config.toml
n_layer = 9
d_model = 160
n_head = 5
n_kv_head = 5
head_dim = 32
d_mlp = 960
vocab_size = 4096
activation = "gelu"
norm = "layernorm"
norm_place = "pre"
norm_eps = 1e-05
positions = "alibi"
qk_norm = false
attn_scale = 0.177
bias = "all"
tie_embeddings = true
parallel_block = false
init = "normal"
init_std_qkv = 0.0395
init_std_o = 0.00933
init_std_up = 0.0395
init_std_down = 0.00933
init_out_by_depth = true
optimizer = "muon"
lr = 0.00681
lr_mult_o = 3.0
lr_mult_up = 1.22
beta1 = 0.95
lr_head = 0.00728
warmup_steps = 200
schedule = "wsd"
decay_fraction = 0.578
decay_shape = "linear"
final_lr_fraction = 0.0
batch_tokens = [32768, 65536, 98304]
seq_len = 256
doc_mask = true
train_tokens = 280700000
steps = 4460
dataset = "wikipedia_en"
MLP neurons of a small language model. Each row is named by its layer, matrix (up: input weights; down: output weights) and neuron, and shows model dimensions 0-95. Each number is 500 + 40 x the weight over its row's rms, rounded and kept within 0 to 999. Numbers have three digits each.
After each neuron's rows, "fires after" lists the tokens most often just before its 100 highest values on Wikipedia text that the model never trained on; "fires before" lists the tokens most often just after its 100 highest values on Wikipedia text that the model never trained on.

L4.up34:535493498475564498515535488482492596476514478462517509522468520541504484449533473506568502474581473507540485561425600442454507431502473516434474497526473528499506540518489392508526466497523522460593499538505461492497528514480529435499443536512461425474439462467467492529510481529526501607
L4.down34:476511536508420434521552521424448486508555452433550543471452486500565430485576460560457501465541557430471446489580455471441531503509559464509486528476515501506525511531524497546511537470528404465458515449567491499468522497558453528443487601494521510455521497551469487447567476518515496482
fires after: "\n"
fires before: "==", "The", "==C", "In", "H"

L4.up763:490506557508529507534538540575526470414474523457417548567507504545551493478434568517483493532462468518501479535479474516480574456458520504559451514506482454497464473508530418481528515558485565533493477522485499497556408466420451512448544479434478524538457540486489442425512539546465505469
L4.down763:492562520520468533517489403479495462549516531526453468423456443495395571522523493468429471519545493488512489521430515450520515526493422499523526483483483556489479519505571531489435502486497595569429526518522527488481503467560568542527448538436527599476569470513585533531542522556509495478
fires after: " |", " Party", "^", "p", "ron", "s:"
fires before: " |", " ", "h", "ce", "igital"

L4.up175:516460546560471437529523552372479471469470464499542521507545484505392498486549578520507482465496457631499510493480493485456493467549532516465477525479497580469454533532540433508505542599530501461500519465487489458467509560433472488501479548522519585496489474518504500521521512541571437521
L4.down175:493495499493589533431452509557487519498466425493501516479477490485526458559477534436486497548516524445553457524464507505498533529500513544509499530472519525480540481464538510512500485406515486414539520473569503580552545486579482444523512488566477450484475497529460452435482498512409551563
fires after: "\n"
fires before: "==", "In", "The", "===", "On"

L5.up581:516391548458439562512528526465483509421593479517517443512485431532511542515483489492532439518458468457486522505461517460512563526498582482524499593484491499548480529406539431511563521493560526532578492432504472464569513480490463496434511541518477535555483456468554458429551482533515534544
L5.down581:422523522483500483488486470519453411521444455520489549481499473486514463417526555530518538509588523486559507457488483553473506485546553555506474479477528498528489507457482405534463457447498540487533483521520528536476561516489477567461565484535451474451565556510455501473451519562502499581
fires after: " |"
fires before: "|", "\n", "-"

L5.up724:554484548508515503475508491489469449477521514546510496482436496458502459505479440514423447580442507501500537493520518493548500509563518498500470508473476472522477477502447538501526475519461487466482552553491451506465520544515461454512541505509421487387469519413523480498544550502504494487
L5.down724:521455494450476586469530485465536506488446499529485571462539537530565544443519447427525493530525535576470410522518559460385469519494474443530531578550581553497560480543510451487552523538519438488532487469522511524563555515459490495491465451475499449548475504505538518480421521439545481446
fires after: " |", " ", "%"
fires before: "|", "\n"

L4.up128:447461525529455540509517481467500489491484478516465487550537528508514439502496522509485435518590550497512484463586443460547468451499540591494492556481538461468557518512480495557493483445451460529552523548497509481558493481507567551428430452461507485482462519498509521472444452598537487537
L4.down128:493546521407443544396417538507499474522480494522516477490554510467476455511483530503513484482484479475557528448541548517494475439488621493509489493473487551522462571466475498556542540506504468472488463542477505554565575454479476526528497567547469487472479424591530490533502454464509514556
fires after: "\n"
fires before: "===", "==", "=", "The", "In"

L4.up276:541503539450551493499543480504458498561565470551454565429463522498521409523520441540521564535542449543507605537482489502410481508474503421463530508499498490532510488487409478488532527500481494535457458455500478431486542503485531560512485434503496511517602459542480438478533577492467525521
L4.down276:478478485517566494530499459538545533539621463493468562492532477492439515510510541497518489476537533464489418549487509536480549522459558513512497491514456444473528516504524508470567474493516503480512462432556505571488457411506517573558523441495476434568482524508487467466494500461455555477
fires after: " |", "|"
fires before: " |", ".."

L5.up242:498516506431477469549501508478536508572535506416443556526522479546612560589494451488533439500482569498483496524494541488488485428521615447501448515502473459517482514501451507502453546459453521536523526507541461509475524522463431464477515491499518463415450547532548485503508538467504558515
L5.down242:485487409516465490506485532523471542531464502572569444527484500501474501444508503428467447504504467465513582514514622576499520492511428518507558494558483456522529516499515552523508492510450513479498411484447443499549585450475534521494531555453506503520533480550527513564433480530588499494
fires after: "|", " |", " one", " ="
fires before: " |", "\n", " the", "|", " over"

L5.up323:497463501485534518468473513470510499565540499491449483451532463604477488472505506481504500479417512493539580534538509504445636584539481495435506476476472496458496505500528526464399504462457493490519458525481528584518463423438560496546460563518542511496547497520454519497504490461500475533
L5.down323:491449483454525488500509480450442515509536402510539504477438515479547543505480517481466406466478506460548497532460500488434479504449531552493444551582518576471552516516525431593510532497505432518540539422502473550498515501520493519473568462522500446543486463503514579479492505496546512553
fires after: "\n", ".", " career=="
fires before: "\n", "==", "===", "The", "ater", "P"

L5.up708:510548461559524411481527461434446413489495565505570526504494453496447533481522427507444536575517447524523490482418548584494519491495445547485471477514509470506419563494544515535511505543464500505553504530504504522465593540478459513509518512556416457459483535459553502482492519473482548534
L5.down708:566432497566480460503542431480580344532528501485446554465529512537478506482537420516489599478434529480517513489502521525497504522478532459483481435492515423505469508489579505446473526499500483575508508509512496469508576527496528547475522473564457434446492589562540498501480500471527586473
fires after: " ", " 0", "%"
fires before: "\n", " "